config.toml
intermediate_size = 3840
hidden_act = "squared_relu"
positions = "rope"
qk_norm = false
init = "uniform"
lr_mult_qkv = 0.7
beta1 = 0.9
max_grad_norm = 1.0
final_lr_fraction = 0.05
batch_tokens = 131072
MLP neurons of a small language model. Each row is named by its layer, matrix (up: input weights) and neuron, and shows model dimensions 160-415. Each number is 128 + 24 x the weight over its row's rms, rounded and kept within 0 to 255. Numbers have three digits each.
After each neuron's rows, "fires on" lists the tokens most often at its 100 highest values on Wikipedia text that the model never trained on.

L3.up616:137107126117151096129096148175093160110135135111155131123118118133159098144095109132121120103183147103155149120144146151118167159150110142137165149140128156119105175139130150125131093128123132097155130118124178139157125099119114091076167154081105118085134141141138159131105139130114136090083122109143137130163082106077166134102138078137112137108098145112125122119092127162116142102105076120154146141102133098146110150139082132093129132143113100144120074144138127146159152151178165126121139137125151156131141130138133105141152093155121136113092114119127139138110104115118104156151126120077132108148117173175138132171111097146104122158151162135120102123134085097140175139083103080100099157110122185138139086135096112129125139114117129150094142093126171154151135156112122
fires on: " Ed", " ed", "ade", " ind", " jud", "ades"

L3.up88:127134150085164120131172136118144156144082148138135099105160145194094137097113158110174153128136132098128120121154111161116087126149140141066117122130128145138108117134145125134144137138107117146150184160118109173105121149174127156102137105113116138088124129143143167120154127112116118169131151107099127081090149138131149142131162146097119113133146154174203136126145111171109147125107143156130122111151088120146189112139163092160109092104120107133136108123142147119120138079112117121136104123163087151161160127111140116113120113137092127125136088171110128069116143093138110119101109105121127162122130103132124140131119113131156127087128141133107120105087118166143112118105106148118144166103114140118106110155121153095145169108138142121131134116122111122122108143153148
fires on: " For", " At", " from", "From", " Van", "For"

L3.up135:113114149080127127170147145105134082116092094146105132148116123107161157140106091139112127108138135182100098083121128125107083135123163102130149129161131169133143148114133165104144142141137118144126153144112128131132088098070128184139156123177128133134146104124088153123113113124117107096179146155121091130145131151180103152153156147125089160125144098124111116124124103120107106115132119143081101085126102094113117122130093096135120092111084137123164118114162127157127145093105112142097148102100140117111109102158123132089091080132087164095114130102129134129151132138104131143147150138101135082120188168121140120117094091105148110145159145139106063161099103154132154160130118143120128178107168115128151096123132146134155154151114119113169137111146069137126124104109167
fires on: " went", " Gl", " high", " road", " low", " Elev"

L3.up933:151099141132112087158182173160081141149091120127136121124107116099112100120115088131127113099136154123112128081155113102093163128164173094147102101135112121112118155146127152126120136135192108135141157125116119152173069162159151158122105126115077136147137141154144131142137092173108114137109133127100102142129100114166107129125113103101107131121119140103123147143073099114156118094132097123149088103122121131111173095140129140154168124145121153089134142127087148096123166141117089176154123150118079133107131093141121155079147119108099108079136120119153131127165119108145092090115094111102196065138153140170139144155120105104118140093113137149157095142133100125123125106145122116143098126128169105110195142120139126160134156135128150116143136122167147159155135121076097
fires on: "\n", " Po"

L3.up1644:154149116095105108125099201177093158105104104139137173143099130117103118109121116136134137088132132161142136134127163122126141149106129088142168113148148157086108155108139134111164169139129138134099121174082154144128063108125119156144131164122124143107139185102102157150105096103150166133148169114104197096110117121119105158070104091078086162124115127144126104126147154142108143098129126156088117093136112141131099126107131133137114140090089126112116127113136085142125125134138094109126147153119146164129132088105142130134130128144165114154078146108128133094136078137126136159109086121131111129132122134151129158140124145126117135126098145132129139119128150168138118177100127149091125147172147141132154119115097104139158122148095140103095081147118094096094128122162134
fires on: " United", " over", " 9", " for", "6", " N"

L3.up2216:094100136115113128162121129163144161098082109157154136166125141080123068122095134111151164113127127172123177138126115106165126086121125084167118141155148118143106149129087131142170166078128139116165164127139138123090154097119116154093136201051098136094132156129116109136115165096125150141118139097124144156110115101123141115146137120127183157129127161165120125150134166158131167131107153110129096120121120154083114092127100119112108123148097142143131160104167131159108129107171124141128095143145104155180147104147103156095116135147118132146115113089150088130105166112126094136147100108106149089146151100149128152151053145145130181133087131126157131097150099170115166133126118131131150133134114184139188146152133072109113108138108106077119105057113111095108124153115129
fires on: "\n", " lay", " 12", " Ed", " cent", " died"

L3.up453:120118131138102149125101102101136110137156130136117127147092099141121148115115114147129193074153165105128117133100078108102157160135189108133151168125152156112133165133099134168123103155111150155118133100099142099134141110110151105124141139131144157117115121141104108162090112114159163074123107131148137125151173083163143129145149138148127144087161140125139129133192142139126137086124147152137133119113116116131135173103103122112130135091130136125146129134146088102126111142135158128115148164125126168139180117128122091118109105113138149125161137101132128131090123080128108136141090125133118154114137115115116057172141106122104139156165139109123130139121160168109119149091167162083148128164097122121105177116137153096169134127129095171164117103147098109122133135170121
fires on: " an", " An", " Ol", " every", "An", " Mah"

L3.up2459:126132103092110132150117160145134118133121126164108136144114119115091124138087152176111105066101174078166147138156139130082165066122138126108125153124109128132157141084116156088148121095161135120097122090149123128091065141160156106153120137098103078123175167118141097109132127159113144092117129129105096136125099121108145126150122159143130120165087122116125158124098094120085135137108138103143097119123138145139138128116102092092151102109110133111119102099124165151113117116150143130132112130141110135141101140092131123099123124185138095154124128175113098155142142099079144125102133107117154166191102153134153153142105148100135129124163119156131137142147109073124125145114124095079129154132151169134169115095126144156148117127138115123117129159128118118128135096113130
fires on: " v", " .4", " .2", " CD", " politician", " television"

L3.up70:129124139119087094116126159116116143137096166160111176120149167073135179132114133081146110133091106135123120149141114144136143156181129100156106125172079163136116165140105112105123141101124133123125168141129155102122084111123115101182097134089154125130176147174092135119120136143157157148109113123135121150110143126136125140124121114087086123117103135169125163135087115146075122135178122113082095159138118133135078143160114125125102164113142129100154133114096127084097110142146149151147148147169130145104125126127161123104125103130118172120138096128121111125115127100119132109160099118150129132142120119176102157126104162148107112112132097118129119139125108111109125101089103102153081171124149128099101147124133130123089137136121144133101132113171120099120158210150140
fires on: " +", " GD", " capital", " und", " Le"

L3.up2762:134147126138122115116159129150116119108074094176135162143141128104133165128073117125181158102077118124113139114114158093113116162111139090156119135181149124123104121125105104157162133122117130145110098095134136139162097106157150130108120148072149151120138157104131106151141105179118104135153164082161177154144095119133134109134097145167127165131111104126143128096080118141112161112112115168120123163140112132157127120144123071124100173181108202143106101091138177160099150151150163094152101161107142104153105078166139119092159147157093123138101182092139127135128134117132119126124112102136115114130148183132130135113119128124131123151146089145142164135136132170139153106120139071101129128108118143116148102058123150101141147142116158084095118094106125103094136155139168
fires on: " into", " became", " against", "\n", " become", " took"

L3.up671:117126175103124146120152162133122125137064125172123090154096117121126127106166118126146130075124162166106148132113100101142105137177132099137125114141107144177126152140092145156109143116146162122143137147082173109135096146170086140127104154146107168154116116140130182135115168122102099136120166102123158141107077145181162124082084161184098140108163152124086128154152150140085167071159148126133082121157132145175145066126114097134128085138108165120148165078118148105098092155075134106102146151089109131128135105167104135082128138165132121113145114139166102127160120120102139148136136169151155148136110145121119155155105127109138149173131159132159162126137135131159109126110106134096142171148131139151132118104128147133143111151156117114088141088103150144111148134090119
fires on: "\n", " San", " activ", " high"

L3.up1972:109139096135107127104152128117144097080108110107152086128124159150105124142120112157147106105116098181117095109166120137141168152109106123150121124172091131139125149112139128103103110096158121096112135096147132114110132133132091108116150151105126117116163133116129098125146128114136171106120137170128130139120098127118139107118120108124147129140162146133115112148164108105103179132123111141143157167099149133136164130145125115128104129092116111136187107107138104146119130163133130150119150132142095150111136115133150192130092135126139133125079141152157106132174137137154123137140088090099129178179103125107158122111094155115169114138078124138166164111106165171126096121159101112101084120137141097101121137095136159159134096115095130126120090130108106153098146160087103
fires on: " different", " these", " system", " These", " specific"

L3.up1437:127134127117134120127163101142124158149128164103136100104122111143096164152108124152157165112124153101148174142119158114138144096100127118095149100126102124123126150118121171145113157131154126091132138118132149119161128101093166131132149142111138141164114115100142161102147152132142129175148078119132126093113115089089166122110130112075118121121102097145150122144125154146061114155130099092133142156115149112175103101150113139128127130110096107089159130183128133154148133107114129088154063154162105159172107174104157135149081118152121119127125127153097164114110148100131093124123098164133118117122118182154163131162084152150152173156145142142143141088140123151149126132192139091090150167139125137126150113105089152178144144167145123147114118135131121131109108100124112
fires on: " Ministry", " Minister", " mayor", " government", " Government"

L3.up2381:090137150135122109094165115117148134097160144153122090141130060099106145178119122113135117127125111137136116142127112123137105186117158141135133160152118113116137131139107119114090170110100098157129114088124120129154143139101179088119083100130147123137154152133098124111160097105096135121173112123122078098094142110138134114138106091095110148113161086117149144083111116132125132158103077076121140094118113138147136125167112177140128121144108109157143100105118116106164084119080080134143124154129105137161141140099112121140112179130132136140136141122138119149158102170110139094167108170118136110156138091120094155152116140125144143101118123149143128146117137098128088151109125138131106136138165078109146112097162184117155126139083160126130112134153107115126130126148099
fires on: " $", "2%", " £", "1%", "9%"

L3.up1339:091140151169128108123144123083109157121100090107136127154116091129155118133128108107139131180141171144134130134111157113133097132136145155123145136174131138124130114094151184109074130116137109082146123136119146161150118127157101115103106092120143121160125102114138177093108158122111142193122131113124121184119062112128141170134090114086101117124114101144147122127101104147136151138147115138122109152147085130163152099183108148131144126123071132141093156115090097172120175115101133099145143119119177130137155113149119144160109121135120170089138110085070117119130139133158145174131106101149056098146124170158167109107107126119117105119111122107110149086084126132144145128099106106091085158129115150111094115116105131108109098137131123117125110144129152124152109112137135
fires on: "\n", "vin", "ov", " Real"

L3.up3315:137169146113118092154128126152145140122137119146120130163139100110133159109136137141159171105136122151109111138160136130124171112130175124101181171122123164105133110136120099088173146106172144122148115108138171153089125121135162157109085159099134125088159110146121120128112110116126098092145135153111144121116142131117183136109166105116144133139149125098107100141137102113099132128097138139141113152123116137096136121128105113144103124126085128173113161135112093131118187081111149125082093140119154149147081116126148151119173110157089078165126123150146127142132137142132146145124108137096154083108147159166111137132119140073089119138105171112089094094125097148113161108131169099092167135113164125148130101089154110166148122126109125129148156130127144127104118117114123
fires on: " m", " but", " feet"

L3.up1197:132123123127100137117185137162122096138146126139135142124145123111087171139150095120159149116130129132137106169131077120099129106154111113135170139103156126122093112112126142099143150092144129140129161049155122164150103155118088116145179103145114149129141119122145127168167127144150121089108142141117168088113171111163160109121098153115123123101114127141178111070112119141144144124118118104146161128103113165141149131113119100122084144089139104141146154143132171071135135130095111123109120147099127124138154107114107144115112124111111065076112145171102114106153163116128134115166121116149101150129107130095081135149131137089075154153113127096123087148101080122145145111130091103098133116126104080151135117166099123148109176095092153172098116136174105147102155104116076
fires on: ".", " .", " India", " Indian", "a.", "an."

L3.up3339:132185160094130134155165148082130172100145135158084116136139146110162144137138150141131106064137152121153128090122132101139125127113151130121123175130143145136146118133108140125166146101122128111155108122135101122127090111103131169161091123089141158167164176143126146157096085095139136093150155136120127093116161131127158128130120083118149097111187180126162148112149080167096126133113149081100108142103167125180114113126089148144085102158088141172117145139131116080113145108145117136152131161128132140156136101161120145149114121118161156110091099135104102125105144094114131109109123148153134122138132133134134130104116113099120127143136148134087141145107115148125146131100089120091099155151111182142126128095137099106146091137084123083127152133118178161140107105099127
fires on: " first", " early", " late", " Country", " no", " present"

L3.up2891:132134132128134129102188097091141143107153102109098145105155095125140133104138104121110120144134116119155112142130077095097149121130081124103132141111146130100103122117108158136098124172116180130126133117129105111151130136132129097122149115115129100140132149158118093176132135100116153142145153142103114095101150097099160141131145104120146137125105135135114101130107169145103120145105140145136087111180172159149151171096166145150148145146120131134151130118123086065136159074128120153119156123122137131089116149137153101143093123112131155142121173156148139084097155139139127117172119125098124176171131143140119092126101109137112144093095132152091085098101132163118096170073072131123154146156167095089152167168100102107122127129162121144137171113105163117108132137121160
fires on: " un", " b", " Un", " (un", "Un"

L3.up1372:126162166113117098145142092127110087151144128119130109112125104149095136139109108133154156118141105107161127140158096129136136161097091083126144118144117135086130147133130135121132165121142150057152144155150100109167095082111114125147211091141128072117111181156134130154104131143145155144116139169086128151115118122127141169130175090152123156111124163108128134084131166152064139079110126138132127128136115103139137138151115129100130147101106153119122150137174142098115125119158111139161078113136153138146119125157123134117097127156136149128130111190155125108103109114110137119135152138112117151144092102135121120149122100115121171187108130125137120076134142158109130092099108141129134102112121147158132119099129113116142104140093113097086121126159117105087139167115143
fires on: " G", " g", " Pr", " 1st", " s"

L3.up1203:136098143121124116152162152112164130104117122095100136110142124064117122120081090120157145106148131114142123114084132108109111157148130134136140184149109179088093117111109111091104153141112105115111131136113102130103097149115112170174137156128137163088123145119134165122113107108168111120121180121158125117127123146144152126132176133101077126131144169079152130123155081139137118113136147090144135083188121164126127128133144096162104162125134159124165105073150065109095137118144161137120127137134103179150079126135115130143184130159127158140097151120139108123161125111147178124127132191154142131122104134140073165115151158104101135103112110144141135140137123149109135146144181087073116142133137114142127117127140139129124124112155111157113117112128147142130121168138153
fires on: " un", " May", " October", " January", " under", " /"

L3.up1949:152152112169167104122144131093095106116112108132095105155162103111095108118144101111131119160124183129113172135143154120087195095135094152110143136123124162108112127095107122135110139146163117085162113098101119119132094157097101128163131107110136100153124117131168156110119106146144146118136109156130144141119115083115132183115148132089114141136062188141121156121149093118174167099128115144136125103164098113135161145158186100157123130115161112084152159153142137073115156140114124115095113132139116108133161118131137093154122109114097120112120151131132142115122146141159118096137117100090101089135130126100121145112148165134104112150072124132097111114094135137143139124141120158091141164156119107108151107099073114128188126103133126100096132154132147100152135162106088
fires on: " water", "\n", " land", " Water", " wood", " 1"

L3.up1541:115127137157141074116106112074121133100151113095130137121118145091122156129093160121142106081122103151163113137155095178101120103125169052129135107157116155197113129114137130134078127148150145146163166135129139112146116144094136131163126103068115109150130110135169136139129119129106128162083140136145128122115104123162111044116133092131160118125126144101141127106090139115078106083085122093140111120146121119084109077149158125126153135145172128179090095122133061137130134122150144132138165112173160108108122141128123129125129099139153112143153110146142127164124120170129115086132118189104131106187152142139130086134124133104084163080112132102137123082106125150127138137107092130148159153086131143120177141140109148112125115156141152159122161100124122157135131166137132
fires on: "\n", " where", " films"

L3.up1069:090088150135135108145106131113104151109139099138131145148182126168127143117137131175119108144139144115105139129128128133149120172094118124090161125122103147127172143093099154152148155100150156131130109085119137167146124119108096140137134136131162130142119105092137146105082129173104150127157145140112144108136162078053142142139186116130190130116123100152144179120114129117150126139104133139121119169111111120114104106118115160142107126110149164084110144111165147111128137089158125141124107146146126171149174114119130147174089120106127172129121104123106107123116100118111096148128126094107140128128147148135130134104122103120148162134176157108139160120139132099093157097127173123103187100127115122137146123156127096102102096201171140099137142145107097080130103172097091
fires on: " bond", " former", " night", "weight", "oun", " middle"

L3.up3271:077139161102123145094144151134104140136078124138147078129115114164121097147140142132138106115086111112173127157134098132131102120165174091147116100129117128071060159130113190107136088132110136128151110150085139099121109127102138131102149101089090118095156171146139103155090129124113175152131181166123149109079079129116124115096135167120132113123116109128152119118134070107073158124157087147120185164127149107151133119124129092134126111167111158146124101193097139095138108086089139100119127129130151119119152147154182123110134128165164156106084109125101167131143161129108128134103115151119160119173132170133136152119130183096131172173129141136142143117135092145099150127118112089085155148151132113093161114102090122160137126136109121100123145160118117176136098124120121
fires on: "S", " S", " AP", " M.", " D."

L3.up360:138135133144145115093118115145113118138124133143199187164149144126143125075068154130146111100091096149129146110116119131147112132124125088133139212150124132129058128119111134158135136132146137119128133137154132134109145117118099144147123167101089112094096164121106097108140109140131175113167111129128138100133112080124163122146154141108128143141124096117120112064150160122086144096117107153153093092136136171129146140111125121100142149099107162150143101072148097129107135128125106133132115117102134139118151136118132101153117122160116150123103121095125125112108122102105061098152129091098129134134194168137120158132087125102128169159137134132130117137142150167165132128158150151086118127099112111104146123123138088064109133140167121088149071086174122088113092153123121
fires on: "\n", " ended"

L3.up2292:096150120099127139131143138157145134122138135157160093123118099126157130106096116138139157122116146111084100147094144116113139130183129152151129131128150191106115138076100160112131088091130121131132146171150092186139122113115169184107128152129146154098172097143116141114147104155100123124134123165150092134100166145137157181145149152118075121133148129126114155115106100171107104091101103143084168099140116135155092119134133097118132108110141119117143130154121138125140130105097132119127154147135145117123117103153140112145095162089117161112080140128091171111113135135139132112137163145144165091111112146122102179108095111141101158164160133156124087132139149152131121129109109103083126145149166131097144127148142151116147118140117122124141139146116136101117125103143085
fires on: ")", "),", " (", ",", "2)", ".)"

L3.up729:094114096111105112120163142158138103122128119121117110152145155146116149163137143137130144145138099117120121184108120100160167101165145120137110147170118132121120152087107117094120095122169130161144146128144125172127069118114095110101143105087134101070154137089100168145139120135150088147108126144123120085115134146108154108134143128133172096123153097152136144101120111166149171117083130093098158104155129147100141124083154138154082157143142153121107164107098133080107098122096123113143143159124160136138119142124152120149124102167147118099079140125158176145099103159115132101143150139132096114144130147114093148167093149073128162114109104130145095121145137152144161126118167090104091138145100141117153153094121095150104140133119146102107128138157156135108135121140143
fires on: " H", " h", " January", " August"

L3.up1137:137126146109111125141112117132143141104093177120105130114132091126142126115078161124125096105138120109174147103143121156103129086131195143105131132170104131135116142134131090156128101070135138079122121114123165118122133101090115145119141141114128104145126142099126121116104107131136111096083155134129125105138106124154106135123119108103156124097133119140102134064156144146117122162128135152103122083110133142110159126111138157163168103091086135156139131112099134141135117122135135124122109121107109135179140143064171113124154143145144106146121082127151171132138147180079188131163127128108113136136113142135136111128144186093090130137157143079146135156092115116108161148149103127136118145094147143139103088112110119105139120144115137116095113103140133115114091115128153
fires on: " Ab", " Van", " (3", " Ob", " ob", " 0.0"

L3.up3416:114108161124155141119116167111134120118125155167121113079139136138102140134080088122148155143105102101131139123140119118127138164108151107126098157164144155092152115110082130097069159137069111109074123167150174167092093148101129132115119168107113094130127143152115113147136137150116134134114111119124118149136102147133141093148124135128152116106151114132141177140133124144094143137113107153127138100113125118112133158106123127104170115099119113158148147104119080124097159162116102107159164129139133141115119109159175137101140143136149140102102101135129113152126088169102129129123127172098170136137102187144105110133077154106122162120128127108083071120112091175191159146127129095107095103150124129102129126073142145115146112143083134110114121130135110129128126111119127
fires on: " September", " $", " £", "+", " October", " World"

L3.up333:135100157144112133100146143103089144058107110116117114075122168107125139177119131107131073162132125154128135086095135132133134142102126100124133144124133149111116129146146128109107131122120144162103087101131088112133108142129141146166171123137121082111126125143137090091102115101120108100102161118108123148155149142154147137113153125147119094121148130165138123107127115131103126104152159147121164146127137148119161097133126173156139159142082088100147113112133117088096065101133128105129111120111146093158110155140164138128129112105142177108105095145137144115144146095146154145161134130158146116142120118123080166129142123143114167101121156105090148135138131173141140115110127129096136149063142152149107134121126106170178152092147090100135102108153113099141146123138144
fires on: " =", "=", "—", " dam", " 0.0", "−"

L3.up497:152106126122083134148150133135106124116094120115173178132104160094148106130082129091201151119135111109112087134154109104130156141135135119142132134176140157133154135112145141165149118148113099128126098111096148140138146089124169155117090119093139145101188140119132135145121125081155103128161162149130150111109099096119155136117157125141182149155094098131157093104124139117102166091175158114098179151105133141141125088119118110151124130113139147080125116121154100124160107139153172112094124159141129112144136117151145114135145130103101125151092107129156145115140169129144133138120106098144135120136130108146117116109123160107125188165140150107155157057125114121126161105156152108123116140117103112104127142153145118110148156122172081096121146133138142124086106160160124
fires on: ";", "ost", "os", "ves", " from", "ier"

L3.up2687:178093152164135121122121135156090161122135137181160132164118138133131142173118158136099150107110098140138140106100105122103140103137137081149110177167132163184106118141106109139110123124151135111121118148160136117086069111125093136105149100093160103134136127107107167120129134145132103104093137102096086110098145119113089064143132118117144142142158135145115176119125159154094133108139093142135163066126152143148148143149147106162130123147121148169159133116148139085163132105150136145115134093101124153155111127121120065137115106140088134091114163121101096146093140122135097106123124161102106146116149123100115115164127150092123178157112129089156106142079106097158133111116095089101126158095123159127115163139103105131096127135144170147117094078118110116148168159163164
fires on: "\n", " batt", " Battle", " Camp"

L3.up680:135118124159098105161150130117125123133126135146113108108119165116109134163137126137104159163147113145134166120092139112121149116140105099137150135161122128169115122095096095120092136139129152121124147092143163141107111089183113113175179107179147134142130140150107165140119116144125174109147133095143174096104121141134127122109113090125091102122112154130158137142143177125107138103136097106145086044120131106110117129116125124107116140110123128136119135117125139137128078105133139112098153154133142144103118132145134136111128099175121102071124123170125114111146124114106086138171126111062125146169062147138088117126111169090150164149141128104158068127164122148117138078162117098114100126135083098126129107119134133163158142152113143136140138147123095150105173132098144
fires on: " Kn", " GP", " War", " n", " war", " miss"

L3.up358:130145113153124141113149166138127123131126153101120147150115110140096188109088159112123126071146150094142165096110124139081124154140133134123153130106158129146116161149119138136151152118160177140106147109114108125141111110116156162163127109113149115142169091142115191128134161123093098126151181115161105097090113118111132131131133124119097098125122116160108155090170134129171114095092128109135119178126125157168114101171107109077131120118162114094133106107131132122157119143099136099118135151136145131126133114089082127106160128171105130151137107143133149137139128069125085073144092146119157129115152156138144142172126132107138148121167087087111100149139120109112094127156129145093132110114137087141144120120123131141135134115107118164111098133127107152057135170140125
fires on: " government", " (born", " Government", " career", "ih", "In"

L3.up1910:125119125147141127134114149130095111101136066182101130094191128127152144110131128123119147103187141156113092168077096108146147130109107146088119182118179153126171128136151119135149136162099128137075119140121172129103112131075128147110123152110125134182122169180190153169159105125114096114129147130116112079122131125119126141142144129124113112143107166155149126119154131164134112130142081137073125140114170131102163163131158148153128156108122142134150109084107089108121136134112144125103141123143127135138116121087132149125109165108126180189120130093134138140128144110094140097150113153155145117103097118127119152108112116154125112143084127095164163122077130156128120163134110107140127160152140105112097140119120091121137144158132148175154157117114111096141115121109114
fires on: " Be", " Un", " un", "Be", " be", "ms"

L3.up93:152093106103105111179147101158153136129113091128117079145105159103102106146105078088176103111122122159147144138157135102145164153143157123116175135096095151093126132128165097138121151151155104121117148152119136161148120114138171134136126174099144085061181134119193135145123144136124124093162118105123168100090080094119126139082196141110167133139104101145140165079141122137125177147129119161149163140151110120104104123188153101121139135158099130151128121142138118118095140148124092115156115118098119125138101138118141144106134124185132155135108137117120146153127131088106150146151146143118093130161132138114110140101103129099152125178064151117114112114149122155107171133147144117087107117099088151146152126127112082145160083137124124139129181127134123130126134109163118
fires on: "ated", " and", "ular", " formed", "ered", " –"

L3.up2012:103099134169103145152173127153124117100093138097158125103112094112068096138142128099170085136111103130125127106167101104098184144160133111111102121095091107169120144108153148169159105127166156145129131148141114158152138116127121157130100176158134099134146126109136119128121159153091155143144147085120142123115099104133108082155135134117129135155134158141099154084171128150136130120152126108124165113156108169141165146142148102083124120154102146112167108142123147118099121118128167160128113101122149134159122130097096132133127118191182124081124124108134152124128113110080174099101097159078165144150164119077127159111098150129107166125111087120130184145105126119099176110103106155102104118085091083101126145092130120127175102097109131127128116069098088112093116139138086
fires on: " |", " a", "\n", "am", "en"

L3.up2289:114107115141161149133174124106133102131104145160161127117108097147113139149112119182118156141071120146145072137125129124140143107159097095107135079138132144082124144148104155138134097119126109098159149155127113120178151141098126143105101108124117126138146136146121134149144141145143137062118157134138176156125083092155121139111123106116148157148189137118178131142147185104111140095098121136132122152117154125095128128112081156184120132157093137122113135113110122169125137149148123109154159112124126103124142098124091114088125140171136121094125142122142135141148130104083133158118135089105161136148110127114131114123118106098132152148136124084107142081148147130104134086147097100094136111113117149112113121107121130074106137159128126113144096142149128159138127108112153
fires on: "ah", " World", " team", "face", " International"

L3.up1088:118099178115126099134146158079112101152144125111115099096109145166130157130139119151178122131127082110142156112175107082144140094139116090168127148152096119119146155130092135162131147125136189136146105145147152119169111119144101125121129136108156144099144134140149141164127104152139149132110152166148086103128148120125134098120158098088174113145118131176108155136104116143134128139110136140155090155103123149090147056143131119122114168145095128121157151100150104113131151129130118133126106112125131137189165182159145150181078086108132157101105147129105093105146138117111150111132138130135108140114177116101121140148147128063136166154129104147127134110131143132204128142109125132113163108115113139119136150049079134127142134159123134153145144108134149121094113105151123
fires on: " G", " g", " Mo", " leg", " mass"

L3.up214:140133092082134087128131159167125142177096085130162111173144155180136191120150115120186129136123123127121128164126110087101126100137165124152130134154117171153124129115104152123154128090164137114124116118077130127084121126113167156125093129075127141103146150134113119162160130158110165143140138076142130125100138089126142089137095082135131127154152109120107111119102119147132149137122104117129168123147098136124115108098168141133133104134135134130098133148148128162083132153127141120136083223111142151168151143131132167104117129141106112107130141095120156154141122113160116121160118130140123082120145155125128122111079168075149102131145123117150100132158073139092157157121127089119046165126165121161149142138130119154144086136124129158128138083150138150102137140092146
fires on: ";", " member", " that", " details", "."

L3.up1742:106149125139137153141142110123117135116119114129113154125154135123123182138096077124127112156099134157128147163142113161129130137126141123111135126120147149134085138103154179088075135142121137133145122102115151156108128138148106123154147097152139087113088101117152102114164133132100151141168131090075135177118099109123118144098128147113112136092134158140117157150122160127108150101155108114165099158112126135138119142111103149146110126153130157136135134093104067111105158112128093070135140161105120144107143151103101102141124153160105147113151146078159108081126144102122100114151119087063066149129164118138138142108096119123100128113136136131088130116125134129150123131105165115077094116155125127132117165105157113161134122143144104121117148123134098103086149167148112
fires on: "\n", " f", "-"

L3.up2630:147135108086127124161117108178123119095139132100125171109139110122167145136110143109144122109130146092117112084138146109117161098145102117124163179154134129135111163103146119163168131086093114146164102133113111156082101122143152156103127151094164122129130152094125137134143151150161161116157106085131147140070145094122119155126130095143134094148108103118144096102127140119126123114130113138088164093170140152141112136089116108120133171132136161146150128100158133119130092110140148110152122165132184113137178136092118117113178123138131113099132132099126140143166111142118167148149040159094130159158135150106079137125116151120153100120112137140116101138109131120095131096106134145142116136141162094142108112120150051153153132125116127166152163111175126076096155124087060
fires on: " had", "°", " the", " Railway"

L3.up907:134145174124146131158125122094096109107102133190134143150132115161151114100125115115150160123137135150161125154111131105140129156160117120172132084164130134104089108131131140128105166091112103131104158119100105155126122110123139156088108173101119104121142131140180164111120105113140138121101155136109165102108100122117153179105139145108153144127138156134193118086095115174101157123147085126148115110140156154144157081090142122118173118089109117128120085122146140131096142163140124093128080118092115113126116154103148126151147101133135130121072115150120151088125158136129152166114125113082136123124107160111140124113120112067080129109121127099146142081110150106153172133155139071099123161096105129143106109149071130122133146124162114113095114115156137086122100143168135
fires on: "\n", " divided", " placed", " organized", "ia)", " County"

L3.up3064:131157124123132098173114162115135159114086147133170081119095093137115157143108095155133094109134147156142141134170135121100154115110130137114139131106143143087135144155112172086130139136114146088139128106128125127113144161128105114139133110096119160111143140148130113135119117133081130085073138109132134165120084116107104142123129112122142161149101154174106154113105184169089120099183143105084119147135113190129096103130142128168127160140162122127123151130133117109143181136134141160121091151134115149145211112158099155148118149147156118126134119186122166136159116114122099111152103128070117089163189115125097136117137149087132143157104102107146121110109107115110110125093095104144105162132132127150171139159046151120109149110123086140175114092173119127108125105157131
fires on: "\n", " p"

L3.up631:149071139105112135125120117089131135154096101143118130100132106171143057132134098133149135147122102140140131124143127137055136110110121096146139163109151165110180130166154107176126126120137145109123131152151103135141083107133142169157137153144132140133151117128191117185103086100102103105106092136105129149108150123103163172142159137108127103129123126099145152131169145132111105117135119105114136098136146145187168091131085147120129115108118098143152120123156112086173122181177132141121107109087085128165139130127133169078147114092086193097098121198134106146124130148111186153154103088145117098187149183122119124143121140126133132084150140143116119093141140149147162144142155110091115148162121166170148177117086084108166111125138134120061140144143153114155175121148107
fires on: " Spanish", " E", " Al", " Rock", " Winn", " known"

L3.up3813:160123133118151124133158155108098122134128147143108134151133083097108130136148111101126129099141122126119128143120100125111116128151145083147137148154110109114117100119130088129143132117151149148096132168114107158148084131137108162132125147134151115078105167158105140133171144159082159113128144111126121137153101144098117112113145128083163106135135150148110165108155111120145110137125170116132111110147103136146132145125131075095074140100112162113142111106110106090115108078157145110119137156117105166129107129144158087134162119167106114104134142171157099152157131112131122103111158154134152177111177090146103132137118141151118158089127126107096115151126132124173110092090116114124097154082100094094170156124124158168190138093118109160188083121172125163111136128126081
fires on: " and", " Win", " for", " South", "on,", "s,"